Weights of a small GPT-style language model, trained from scratch on English Wikipedia.
Size: 12 heads of 32, MLP 1536 GELU, vocabulary 8192.
MLP neurons of a small language model. Each row is named by its layer, matrix (up: input weights) and neuron, and shows model dimensions 256-383. Each number is 500 + 50 x the weight over its row's rms, rounded and kept within 0 to 999. Numbers have three digits each.
A block is one neuron, or neurons of one layer that tend to fire together. After each block is what it responds to, as a language model described it from the Wikipedia text at the highest values.

L2.up131:461479528491551511519582512512504474493521468604475439579570437502578516514504485539538552448569524481501416539487483497487482522511548481467453533508492545480510425475506546514455503442514490544512452462412586536516447534575528525471561498513585589564580459482500525557471499429450501496472546457566475417416517529499477419521546448434457541455413495480482478518500479466547500512538
L2.up414:391446481461549607513469586486437420497618429592481433599568495491445436514430536474514433528481554552491514555499508522449508543535481485471535503490504545451485465539506546585471535546514425505461432480553529486432532552502539391508445498515531542436559540526414598483552532422485593498650496440469406446481504408472463392455556505471393511477465566537515531516529520590536605444523
L2.up886:541523513461543452486529507529470506458524427510463493519519566533460485479421502470394466469479464564430478493434542429530537417474431561516511504508444405471491507435510536437494532572417518604545521482440582504519660469513530521402555494497515516487532488483546530466481396515463474499489474489488480463472598432408526475482525416528411413598547545451481520418405471478517500564513
L2.up899:535506497459546516518472512572531543505484470449443434499420502585497439483424494489507528439465493481499629526559490371578432559444497522480535461468439615508557452498503464560503482431552480580519555588403590495500574503527520516471551490492493494500518562447498496655426471435516534542462417430499565481526472443510471436509505459515473544615630567563345455538469450576561537502517
L2.up1003:486424462499523610507488519420446461501451491468444382527511492459574544528422537519401418439398469517436461494462519455570530450489483399542553552516526564519566566583508579503490492414541436495474436513529612477519503480569529447599557513491535420516516524515537541495517491500502493503494484511488437541567521395593445502426621489586500514463411472420502572468497505532568522557533
L2.up1354:520495577554520547458493443395461474501523485534537491594412452530467438550447621540509490411442578498488537467453511524490565500479468382462489576454510460438521458594541483456581424514640549500576526461560515493510538502544436490568486600436623470515533443511457567548533538450519552531451470506515471523486483443459585475565474495442577434484412527490518562457560389432483561494519
L2.up1531:554528527603597510548542526534516491536558476593462487534546447540514462477517426587490415452486578531548506538483568549444486542452482453573525540538478537546485410573532478436532530509467444567497406526587560462480470462560580476543531475490533468523470461518456536444594540367533513432523475542563491487530519426523449483417537559491400535528495433449532499425554485507526547427451
L2.up1533:554466535550569551606552357527553471554525514437460472474528476499494409518548557583487575426449556424442507467459543531615485478561484469537520478465505513637528402471449345483581445439474510505492473562478523464478667492505438479535483593503585482590546439517451442547593436470475451586537462562482501458501467554541548470463485466486505512528565457537430476520505489498508547532462
Description: Modal verbs before verb. Modal auxiliaries and adverbs like may, must, can, would, just, only right after a subject, mostly before a bare verb like "be"; weaker on stray letters and digits.

L3.up30:429457369502510486562486563592498488447625536508531494577375498581468483420559555516567488489545409540514519514577568424436458518472437542478502440445428497492583491452415571501488391617496525473518555464469480537532534530416405561481521525456466476550536472517564475542505566490586537424479505490387525543469488503540511420466483445500565524477498615468431432495470494522462463529513
L3.up573:468495468435480558569489529467538486483566494426533575468424542541519478470607490617625481518550447499535494444518522460425483604514493587578431497592525601514555511457515519522451451508569511467478576528498595519551503385476513479508486512554466487599446573518512493482579499482463471629469478444540477537457534467546516440545434520510387471475507675502442506513427480463498397503471
L3.up667:498446536436424369423412579479560575500523501404502503426463529467516545468553545590496477531436500549525495444487415487363485511517573515505432472584471524477482457414495469475542471450537613396460502507413482504590478480572537533539600453504450532513499512491558538501505571481515520599506560551497551399494551589553460503502426544557455524447527505459427476414540531418459564471479
L3.up733:484529507536545455534520436523488436497444416488499516562485513534513481549460478549560452390491433497439500379498441505503424498427522428541599471553554557526522490473522554408430532465471557459541535566517494555488463450474495460483633498522502457550514490502582463508494511468595488561572546549565523488460571464468484487485518565455448455486479451511497425442476516491522511510495
Description: Paragraph break boundaries. Blank-line newlines and sentence-final periods that end a paragraph or sentence, just before a new paragraph or == section heading, especially in sports and career biographies.

L7.up180:496473498566504419461480614482458437546404520450563397503436493420470454437536540480534558559395541601493476502537515503555442454486447517548491643409479462485535411519584542379527600544503522384561417510458449501447579492580443464510480480557499478443499454481477503567369522551451512505424476572516428534525484475567531559458418555447471509409568552539414490482536500446446412546438
L7.up1465:473533538579450507568514477486494488433544549457544473528427542472546470439482541559484580462510478585646513447557492355475537443522520486553604462388428571389593483463542488427546582546487447492575384524522509563453497434456528458433584433520506523471528512455562516510499471545598508447433370575622544470529524482456597501488469534400503532518509556529441486501448508512419533488508
Description: Clause-opening adverbial tokens. Tokens that begin a fronted adverbial or parenthetical phrase before the main clause, such as a comma after and/that/which, In, On, After, One day.

L7.up41:519574543475549568463443486539513449497473466527482517423456491520539494525464475527493452399494503570529363508513487540541446462488549573447483495566410424486556491538512530589373557507479471563460469526502550517428497397440534499505455559549488567452491584471543460473422600455489491539574547531519407480519571506453569503556512447525438563503581495502480484518516522557557473529499
L7.up226:462432443581586488451503580633428501620487534413397488508530530549501584491444468468549484506460623445550490474414470473489427528457370566494508487515535374538443558531557522598431537486508402512529494477542495620532538595566502503433467422467532464500514441612511395471410467484420446539550486476478498434545505476520542464508502519461403537417514553576475414554443482486463446468543
Description: Adverbial connectives and hedges. Completing tokens of sentence adverbs and connectives, such as well in as well as, Historic-ally, Not-ably, However, commonly, probably, also.

L3.up92:550483428568481487530560476598501444609522650375521503532471588481495429511522511463437473445449517550419546570456518540423495522469576541428521573519403434553579567529432446568454447468561444526464546487506534548464537423523512566513498550485536544547447433544559537551476558474487549517574447469558470479521504523583590576459481495512483570483510464426525533577439547475519510529514
L3.up145:500369435588486380512568549531586478518539432525522516443537485435481470403440469395487564520416400473459497505504368517523455469483583501528485527559472562533498534510514501610505484453531500446382455559516404472530514548572473560490470430533596619544541542409469537459487476517492535585527489425456414461483449572515546557609491451475482510454484478460448531456555493565456457576515
L3.up445:444446467615478474554566537503538484564625532466561566500471544519538432504497505470527407508511509495512601499483497428493578540538572525489498509491505523470543531422536426470483372560455554441545492551457528514417492401586414424532473524510601489497477460471491529448518536513500579697567426534519555408500434483520598480548505599494529528496483594501497513522557449373370465570493
L3.up1230:444427493550528472496459495532497552524554538585533527511495532492489447364582492498455481559533434442570535446493443562456503474471527460455455498553502434503514535581440490487508404462532539452504543546493527526518512591446522613438585559458490534538438509509508447541394606517479474536471578478533583483605467467402534474610465425521368555565531482578455538498502486550495531507515
Description: Clause-internal adverbs. Adverbs placed between a subject or auxiliary and the main verb or object, e.g. now, also, currently, soon, instead, previously.

L2.up139:425479524521493496476513484544471512540500503540457543554476513489460476444523552542443546490533552538563532452570573500513495413526504515488466479528528478469496589478506524560538474442456570510460570403482448465494503492501482626509609473513475463561455485553588544535514542445519583487474439547548528512508469554392513528436518335485510492497454465500554505469624572465542543400477
L2.up171:445576565574492431442501512610511562423510482535477565487554503494460521448472492471503582454422539537445581471406500492506581487432482552491395527518602499528523410526452460510552449464439542547519535519499503489557535518510498541602544505436375452565443427524554506516497517363505439463500474576416475545519441488468527454450553480513480458523412488564586417483509507438426441533518
L2.up1146:563505514525524536490517499491437480415556521507501570527452580531457583506483482497424461475512590486423494574527539473484583543461511482525483511621508566531549516545617380465551532465490476462478524549557445534494458570520450516568468406446541470433511497455529550436532542446480432519592507589497519599443476454520429478512547490468531628482450577462501548492552507505490499500451
L2.up1155:573507533521582609516545537579465474543526467516519424446451485473501384397509505528520446428610543541479458469576526563492411390467528506487487514548493534477547426476487576460442425454550521597374475530482465520477484402363503565551518500363528407577526513516602513541534451454385456495503488549523436481538515534448536453516466550524501537462493495490424516559539460500468509500493
L2.up1251:523508520539527496476485562578487554540467554465592439565520468538437526450449557526489485523525557452459503450526524531437579441540613537565436445517467441522494504416469526555548458466504556584390561447476495529612487488519430550540474449446498572487514474496540640530529520524500464510509523517447487476560588489475488484400470519538520570445458458484540546519607480417470542562432
L2.up1316:529521419544481444546530592530421352568627513481568575499425523509444514467375491544472478492566502471560568537457564556529481460613496494463358444527508508496437509501540499442549391505467559494466574442505502471510539516442509561571608463522484569508371488459472558542496446469541534444514501553465517519482496434408567436438492454423477590473442389527506438508482454446422518532515
L2.up1489:603468532466562472471530427515495495512478515510473592486491491511458529472482471612498425462498528536519504588534460474526469490525454510468515538631521538462463527550488501526576455505432481494511502439472500496505509513549527501522533443478444576562470447484540470485506535464407588587510473461505530505508519515533440576504546502502489551415426515444473484536449561549511526576507
L2.up1500:486505566533593519465497540508440399453487506589507550526542511408535514474543506434569504453509462343587468528472489582485518489496510572633486538596473525475574437494540464532537496493437431487528483559566466562616525490517478395619576526402551407615542582526430571478515466473501479512596540499424510435472460523544565519433513402480514493457425477388440520475526458527551547407550
Description: Closing heading equals signs. The closing == or === that ends a Wikipedia section or subsection heading, as in "==History==", "===Accolades===" and "== Career ==". Weaker on a phrase-final noun in prose, such as institution or capacity.

L2.up257:500498465541560516417573515449502540506450452497555465469411504508537511515415429459574534518445546557474554413420478522529450496425500467426465524613545420477556481484528533369466466611461512444575497486508571474464517599462485448497577535512548517552575503498528401538548481523471557446524550541509518516469525446504532577437527587476522438572553431527499437501411462463539457493504
L2.up347:451452489446634577497543560546591599539506556531548411518492529449545523534385509532486541426445527478459537448555429505484487555424512448437566568514560336434500507562563495460530528468510525599515475568540583600424516510495502407475510474456485527507502482430476480531517595504507492447488528508386412561474418500458487595549424523446441463417553465471525485447485619462506535496418
L2.up601:498522492446443498551397461504578487502443542451416538508495460496508490411502447477542504512481522564541427492379617556494521504479528569612521472504560424478506485488437524481619570507431521472508533503555490488514415587522438482516433446621434487509479483494448544486545487507435435482529546481449527464470426573510548381521520358519554446487543509488503499472525499314444456472512
L2.up763:544569444553580545543510483482488515564407557474480429534433411555452491573527534548503516506524522501522473491502481635410446469460457531497513506618519479546594451487538503491502529446445541445537416517599511506473497556527443434506527377544532480462453530455448538541537475497609476503477613531579462457476503469432462533445528493476434560518594493448488479442599497457441521479568
L2.up842:515472482458518517496598598527465539425491558460561584398518473422460553465485420520550554587457504474563475498502521554470488561452464509527570481559539482441453631532474508552488453504442472549502515570477514537495446404568441510369411479521567556454557533499616431554555547572473529540552577491508528471552505482540456594424428553480397565436534460470522536477394459482479493444542
L2.up855:528490544514521543452546509480541528455396532454537526528516479446500378412513413535479562450439489492551510544500521519477466511490529529520385546599598501568500423537546414499550513499490517516553487530462461555426519475560466437446467434512412579472457570600543464523516520561558523473581496389483438502417394528553495459458589434456418479517450462551491445513472562490460443450468
L2.up868:606582526517432496502482492513509523490506554497498502430453435553528467474508472546423582558492440490589534454554485546528532542412415582494559525457594426473438500554505498465576556421566489492502518506454463587416486566472484455427447390473514519519445552457542525572503537473569483537482503479493446494529520426452470518490445505464484446452481465479451449570477489542491580591509
L2.up984:537539500571509579522473533535449529417460536516542504565529431569503506438456460511518494591428460486505435443498523515554505487475462478530527552555431429384444470520440496466469587562462547463444544523541631478512538528424508486482467374465445508600453510575526521575470537496503443547438525582426388507452457486509549510533595522461472504572486438464463420511424506439461557454512
Description: Coordinate degree signs. Mainly the ° after a longitude number in geographic coordinates (121°18′, 88°31′); more weakly, month names in dates and names after numbers (28 August).

L7.up19:497515584463555453482547507516491449477439413511524543502422463480514573524566526578477511521412421483473582564426526559469482428528492561447475555553484477433577532563586513572512477514516531518569446496518497413512478475512438381476463522479555472452476495503441542464539506470487449568502432466478492593449470442491449549466479494514564519491585489511524567512504494492483447650460
L7.up1246:536502481537386399613575530540495498437427488484483507630491586481502545469483512509535490458557539497497488476510432538481416511441542490532532480458501551505595523506559575429600543410575452496526486574633534514452607509518469426516512459540545545458526511485515580521543517546456499494525543449533513493525490491548523550514544525489516575427492531459532577469495528524521543538517
Description: Compound hyphen joiners. Hyphens (sometimes slashes or spaces) joining two parts of compound names, terms, or ranges, as in Smithfield-Wetherill, Lab Co-op, and 1630-1771.

L3.up275:487510431518519518501419480546474490479528579519530388526521460568506507536480463522446561512530485526517417474483487526484498508448427512535405562569464478493430528511438476489493545525421588438479522489572461459500459530472427451444593545474576510476467508523449555640511519516515523603573493462562533468486456457498479547443454538551447573494571466478459498457400439421463536540447
L3.up1187:577540440465495470534406515443576464428435447482548496486511505461441421500551538458586568594400554482532487479474500517459493504517536522509499480438533507523496566446456464469500421464539545577483416439416480546455474550558471545549492376495466506586517521517481542490539522594521477445525560499594496576468475532433493492484498543484487537509468376493528544493682489446421470478520
L3.up1326:530505530487549499520399547436438470497545497521418532563444457390489475503555506508578405530484565459581542515542480549482541504466533570559458549512474516442519527565545445476513540593480476480523455616558494562553536536572467553528508486460559580540499496444426500488503533456471383446538590465577567464539488583623463499538597519557449516510545556450492433454472451448441547544478
L3.up1446:542466486392448524501590518507519540522534497454447502494485503522598442485511458486558576518560446522532467495574494506459477470519451487507475510532535493479430524521519453494400522523478530398474524433444554594401419397526501454578435527474383389471502475503464492543498512579408549555483472471465566503465485488468517479457447553461519448467536516597441374493559428495440511514425
Description: Coordinate degree/minute symbols. Degree and prime symbols inside latitude/longitude coordinates in place-listing tables (like 88°30′05″W), plus weaker unit or score marks such as °F, +, %, and colons in times.

L2.up213:431466433494565505549441445451490522486552511454464551422428511491516530431451485485590448390476509483472401521424521500526459469534494509544476463526485496387453522491538432530502580471553417454438549474595519482578500528545596414419534466547474379522476512517488448459573496563500518575598558517458471478455541441508533477527586440463448591538525551490478384602461525497471581546544
L2.up262:497430515470579558584467506417435434450569520506463528456515467393572490494492440532539553514465442576544422385518550633452514522462532489533407577583510443478441431609529529471453564523563365502498535519540463482488495506497460441510539473488532501538470478479488575534554548538427486491505466390434504526470510516500525466577537486481380572563435494503478506476532477532532445469577
L2.up535:520493493578540526437509465533544532552517502544487462492399496516479450561516570492570530480420479528486593498464458520453438487475518526498523492410450513650634467564449456563488482454555602498523486512517470570479459375543482515515548456491601497580561517588459561526542416485409448541487424441472531510408448496575601434574470409485437473470561464477366518563507498466522490518558
L2.up611:544445536497474556483462489517551473477534522515465549466489406486495443500477460496600513462537609428445559492366389452509515438499438515557422578452488437505477532525480582465559445501529548440477566471517606486495447526478416429550582428487487359509505547543423417473536531547470551495468463429562471563568533499480496560495482507601470418532587618513511422505519560480405517462516
L2.up728:512375497521534590419540535459477375472480545531444467568537555489508474446537590577440602466474424546522528371538483544502503459521407455545535470549516524590487507476467457540549531513485493490546540447466557440476571512471498469557475513538475488495445485458558536517499509559503538541608528416501540554536395451513535471538480527496496545427444549512471376476442460482422504494605
L2.up783:429425459446609591447496417526550519549500492555449435439538441465544554548503545617507505494525513449447490495502487521424509418610477430464549504533465524533522443602559494482488541470569446438480379461507519502467418523487472457523596452448515511476459542514478513453501550467540569478583437584454560400532471447453552582536537441518532481435526522582465455491510475453445529614534
L2.up1145:541498545438479590578435430495446472529479468563528465573503506441488347463575515495493550508530416441526433446509561487539523518492455559582545474573451481524505458514456473514463496395504488582506500476599487531495522540508397533484457508535527538446535532560530433574538590475513546472543505542538452545570528495487530519447578453532580459495468596445395451535486378596505556542590
L2.up1267:453434473507473550508449494467590491572505515473508528563461530561440526520421510531526387542441505565494491601550519453513488507459447522568558450494536577419530446509455592495511504436537532478519539502458586464454513411464431394542427494510475504437462467513544556502504485570424477484459497491480424452454449572484556467549456477535475483495519521417463488474509571494459412501551
Description: Clause-opening connective words. Words that start a new clause or link it to the previous one, mostly after a comma or period: where, rather, however, also, instead.

L7.up764:448418417505523480557536507541544532510457607478467520529455492482475476535413542491513421482546467481505538511448572532487477492565513503490495572488441517419484499524458526452441450550457556578564548408492479575576432420528434499532539451470515447493504517496449473532454511499538464500546485417494567468510501431494502492506515550495468539448532473448513483418490504448580519507597
L7.up1250:491477495577510559630580531553566490554496518532488566499493502463470461635401540512491463466543449414376536589448501478438524539511590534456483520507497634527579506437516541398493498468441585483534481531482509577467467549528426427513432463428535465498453522470459459490535573522453518528497456541460500563515548515577496462498530505434490616555503486410425506483490540552506516509547
Description: Pre-bare-verb slot. Fires on words that come right before a bare verb: infinitive "to", modals (can, would, will), n't, and adverbs, as in "refused to", "don't know", "will eventually return".

L3.up657:478409421552513404560609467451508567567475564472478544485486440536432445585633483557446540466501499471536579456556481446347582611496537482556480498537538578496484503366501584624536433429407566576538525555457402507514520467522571590540430512515543493538484546535523461450408558466478472519520511455462520551432511548525506452534477609579531554495524443591519556478536513551459513482534
L3.up709:475399592524446432428518542551481501475493431411520529498529513512373442514594496477555503538407411507530540518443484534496508507467422516544434527460570573517521582543441434503479513534442527472456514503549500470470468529564544489600536463452404519481481497568496482527470592531408487572539593504456404477581480557494382586544541542487515472552471527527486523440513544521535476447558
L3.up1081:544507446533456514569519582484432530538521467417561513529568442516432480507573469495465478585393495509507530471510467506497497538504546533435544490514528493535496460384410432577535580543504515505583561562502535484512469513418452481442366513497478463434472475572544515478494551451515506467499538461494424515501506522451461509539484466523476444571547513482494492564409565530420499537479
L3.up1426:502365562500552501530487516462519564451576440465613470517458457519537467462584472556507470588576460568584479550542454481363517615402549559451542568543572627474493557440347531511526574536487468516495507548634419449490410495447497496471462518526479465504467430540560498586496498491513493466577614558529468551442555415557370487429571520520507501527517551440456494406515421493521495461456
Description: Biography career verbs. Verbs and predicate words right after a subject in biographical or sports-career narratives, such as made, played, led, took part, and present.

L2.up44:453458548486527547518518506495534454596572403517494502537385458442506515439537515539482510521578466580483438485473521473497422494434644527476432547513540454428435431541519585406546413531494528480429615495522518500394460470571424470546433489511528479579433400516545541547578443479463415566499429607544517482504461498475509519477532538526449497480489550392501476588446426467484511482550
L2.up129:528483463479571419550438553439457547507611514508529541459480551416532533571588480590500450491452426505408458433514504421538481624426503524470571488476525596465541564462507568514536482549496543532502541470444512539486444440495386536392432457532524495561503512478437453525467413540539535562584504480545520494539515436516545449500456529557586494389481623482451431427488492458385489564490
L2.up440:565478428456573605627397419545649503498472483497407521453504466544570590565521498518464513485396470581456517474568514438517517505537509530498503454514436527537512538515549446480460500429512478504528481471519490613372497554505399519514498493502571441596596536489451539539521414485486518592631535507469460466445541490495558496483522484550407524408513511431448436493560482428438540504532
L2.up686:515504592513465508493443490485503595489537491491575466448539488522511469572546573532461545558614432589607459476492506538573418589459468502490457522433541529503489554511498577569448472539480563503509511473561438572502459562556484519452555489452493530424527508528442408515452428482547501535520541489526568387492487523536498529501492419446500529519462575530462536518474466465434492552506
L2.up861:446441481513529574532387552427467400489554428453459488506507491447508486482511494538409481454515408622599537480496548458474561514457483515491499485467503570425523567532472507472470495494542508457523515534455579494451547539517430541464527449525554448498455520413584599517479494500494420492583515507498543519519520462513490502459421467473473462455584517570491541551526410520526507489463
L2.up972:424579429502500517539399524444562582369546470539547491432505478530427577520671458535505510605472442510490441408515439471420448544510462540567534512436502577562519459456543504564526457520513457465605419454496564527532496562511465469426560513461535495596554528597525479573514624474541528514533428484519644429466505482416452500477457545611525474485563558553466525544429475452550484530463
L2.up1159:535544482544535482415448515436519468476577502473514580483459505452497493445553519555487574396459465556558502451575443459479492578464529437383526547486424593459496476512546517399536518551498485401515525443500470505474457489517446601549520426554520469457560502460535533522571456489505485596514475602544512434437464413494464509486453548672504453445499552473435422415451458468486447490421
L2.up1162:545544444479488556520513380463541464445584610495391510515486489440592419580574492520499570482562456499518521444463487452455426597455563502490510514408606484524515549477495517559445530585522501414497511520559556529425457445480489541411563431445559500449422576447536553495537589559511508564469451571475519418581506517541441547450430495507449479461469540423378524546494512497478552454517
Description: Paragraph-break newline. Second newline of a blank line between Wikipedia paragraphs, after a sentence ends and before a new paragraph (The, In, On) or a ==Section== heading.

L7.up902:484644532550568464429440475532493471588515495482489482506581380462448572506425522528572502541494503479442531497527552541585485425439550508476498551432619516429536501562485540527468532516421555465577539488470494514494454515591486481682544487491495407536521383528467544635465517467496444442464474472547518469550372483442535491501546515563499546511443476582502446421535493520587493543520
L7.up1411:519506488490520463570570497578467540554465545450418481535570439417511536463575466527553549505441529536461469487449526437541377520481415357510496473493587555533416384464550514357523496585407513464542525467501545457536439473545491411551566448452472404581632362532489482571512494494491463425493549440545461462426486491538504482480541462484552544502459437521490487537447518480549530470518
Description: Heading and header endings. Closing tokens of wiki section headings and article titles, such as the final =, ===, or word before ==, plus last table-header cells like Notes.

L3.up86:502577540538509500533473520563454478499480578470596545506399587467484466510504494475564477481463474538524579436534528528479530556473528496509452491496567475656612527485549447490565516578539513446480537457530429443429407542507486568469539443439470456547560414555530497587509548557559535460538497505520515535546486570511490506467532551539540616479386357475470539512461501465486492458507
L3.up469:395416505539582519537588513566409491478479539570510573539465470538472456493503469415489474421559498467501545511482583503462448490590505551529527510621551505522485570535532427475519604458516483497408511495514573585430489535401449457496557470439499553440534510444495408518491425470485568431547501516445472503537529512517477446483578436478502528404571450452493454490534496495423497553451
L3.up596:552546479493499423538527528557406472513600510444447525495387471471520496497412508554431399450419429439477433531598509467472509492419546570470505430523523457445372563528523451536479458532553531561574511444397537656514447409517445542558572421509494470588522471489489598562542452550549459554572535490453508455522513475471587491483495513455573580470506539452553468459507526464400533593497
L3.up1356:577514532472502493574503539479454442559545552471513513444478553499415468450484467514553538518441569541448547462488476507500492585567488491432490531410625472431572617496465429460555517570508506533388628466458504462456504499524510561497514482485528486518502417538514457459446542581420451542563489466581550562516545529460446579402528467537473444535522447471502513465398509463543487543578
Description: Wikipedia heading closers. Closing equals signs ending a section heading, such as ==Reception==, ===Goal scorers===, = Jack Egbert =, often right after tables or lists.

L2.up518:434560467502571511569466517602503601582435451438502475397487447543492539465453430569503527453525511568471455522581484464479519555502499427476434539479530534503479595515502536537515477496544474485455544486522426483436469486422529516467471437505466441428499466523478381482487443412447411479536420491488523439515402485532400491590558584504472505483508515540537528484496458541444501484560
L2.up624:588461478483570590570533471548409493499576496470546470467381513528504495572431541490517459533530477425465473515500606581418430402447543527522467503517503513500486488573550470452481425462508511464491534569443455538478560459528461569607455474433509468455498456518539486524518477474417404422543578500567606424542523512376475491580584584406513452487522529543419580504555521429488429439446
L2.up627:577466484549567535525482424477495557622560530581534484476479508470428482476460525509485486514482492532554524561545480459489504495460499560456556468541517568503480543522530573449442495489534544536530526397542518545384548485531484421538548402579475418455470568441516505499560527492555489526516521454522430483548434557545441595512493501449481541589453500487508516510532423462547386553584
L2.up684:398489545417536531531455501436505492480552459431466400493477463524510548469565470596509556506468531504528541543516474425452446513394475446493602492452534527487585492523473587477554503534510417566480514516473392540587449390457428514435509508522520512489590426563556529442587539462540516403543450530540529496503485500427409482494536564424583548453526535422531572548551447439499546489471
L2.up1071:510432503507474498541525554537448533594503519472530492556489450487506512534564548584508508502461526484470570547505504450473503471439447497435504539520572479538437558476478582540516428464524449445502497555488390531536461506555545561521571447476427518427550495566521447421479584527416499504421517577559536508488491538473451504516403437462499490529450506400449495516470470433548533597480
L2.up1215:513494526487440545550507481566536572497581545508547468473495565546500417521477568480506495517492551549513486505473422476514467471520474503456453450517456468578496586492451513460476467515538559394426551519452613385552468501445522581506596447502529527485419456489564398606459569436428543485444574525573482495406512458455456451596509535591466536519529534564407459511458478438491517379517
L2.up1331:378573533594636595557496454487453571449531530576572447564458522539499487504546512516450506569598477554557518495408485449445527565490533395452429535503540525454457581442532546507508584529519531469493529492584530589511470509511497443408420567517459507453411452553463510531527419430545459535522519480469488553562516397613433478538502495478649556523439477481468476435431471461484507540458
L2.up1491:442499490534529499484524584483484540603603418569569405507438502596434477529555466540533561463565436543519497567509501518470535557439490543389449442512498477458534520505500508494531483517415504486460566452579519531499476489546476456481526485498497519396453407563416440498531464489512460576518492520541455529556507554460393507425340486455626523512481539550430559485548521510432547600447
Description: Stems awaiting suffixes. Mostly a word piece or common noun that a suffix or compound tail may follow (wing-er, head-quarter-ed, rule-d, occasion-s, letter-man); also "even", "media", and the minute mark in coordinates.

L7.up1160:579547527477436522532439452409520486430464591514552534490500536505508533543594430517434458566510493558560565508479562493441504469482458474459517427477511399458489551535481440504516486514457515446475612518526531481545454463514499560464424521512496502417499470470477521575510538518448452476524428497553469482537535513454575404502551557491538584506392435438487454526392490534540545501485
L7.up1400:540558487499460537549455563441579381519531355626559568467411426530464539449562511513515489507591482463426566472535481433479464465531399461482564465434447411502485488508482419567474458499430448520479438576408482525527502482494516494547421482489548508478443517504480479499456465582554429444436469602570415461473551552406458548529552476535461466473472462617510418497502635580454507518528
Description: Locative preposition before place. Prepositions, mainly in, sometimes of or at, after a noun or verb such as headquartered, based, located or community, just before a place name: based in Cochabamba, town of Waldkappel.

L3.up311:539485535544536543462556475537551473553535494507505552430493521440605613527563503455480515482530547563390455472449402522426450562509512489532517604516560529497501483508535524461458522622439480571489465544455505544500517449467443471480449492563498459581560593551475489507565415603520529552535557517527493481504512518472458546512454598520477453516502571453485433445500561507419522470462
L3.up711:576536486490464369507453491564450502517499502597421606496385544437503565504505438552455459522475443545447458439518457471463487572501480474515529565478600503457467510521497557503485539584473508569530549467481458589516483480460354535464479430598424476572513474461501559547508400678482469545629536445468459532511551495494512490471465496573570408420465602468517484463500554436388473592466
L3.up994:543515519475474484519506555499523443553481508569437613545432605492521505585466519557480488478470451524463469421524522467449551538431480554552495495432502518453550506666525555491514475557360511554572555535463549519429543489489453503432446513548514529518422483499504497479538493520427401521558474420453482548489553478546507522508471499516503566460550555558450437483473458514435435550517
L3.up1443:470511479533551547546417529485561412413533467525539568481470486452485466533509527462466508500467480505401463546473465448482460440519490569523487546481534547515492460519529573426411513513460509402541600502508482625413576502578531594432533502574512592486479552451558525556614467499471540513545478568498541441485457464511463474619457500491554474511528571491502589421525419551384494481575
Description: Block-ending line breaks. Line breaks that end a paragraph or list item in Wikipedia articles, right before a blank line, section heading (==), or next "- " bullet.

L3.up325:497480550510521435472558441483514544476541486503511530487518462448472445601471484506421434462458517531372486506503474587523473470540534450480487533499574485480543526478491485523548532562486585474492407504493497429546535536469473485509490531504516529520468630471442500481585518410568457529523541461476520527457548469432613503503607546518446532412488455523525514427492474557509544483509
L3.up1334:552424463527483479498435507491565496436487508466504511552501533505379597451520451524550503422475446516501465446477582518471610548390531521531481531400413547479540512471512433492556460506495477455525496538553528576577455521455484483420457556521570557564371480559483512461464560461519510485577551485529431507563515561485543440450597524497531559560468565538467564484480492394507611430505
L3.up1404:484530489528535460448468461470497518518538402528527513430486503466494545483508494514501546501564347596455496511526563498489436524532457449513497470566475493470575514557656499480608593566486431554574454484504540485542388544427531469489556514558519507442583507471527543445506542457557421587584398487557464529426563522533357454484571569529481523545595537466625458517446481453513521605561
L3.up1534:498484465578568597575443487479503513484474364498429544427538460527500503471421485588486459498476465535449490493499570521481506571624429540567518496387481483450495476507486514502521499484431578489559494554594445511549425531446617514502554437575549557430532547490443543480503536464531453581516486491499539563469521545444464563369553482498445509508652501466463514460546605510576605589436
Description: Math and code expressions. Tokens inside formulas, code and technical definitions, such as exponents, variables, $, and "set" or "represents"; weaker hits on scattered nouns and verbs elsewhere.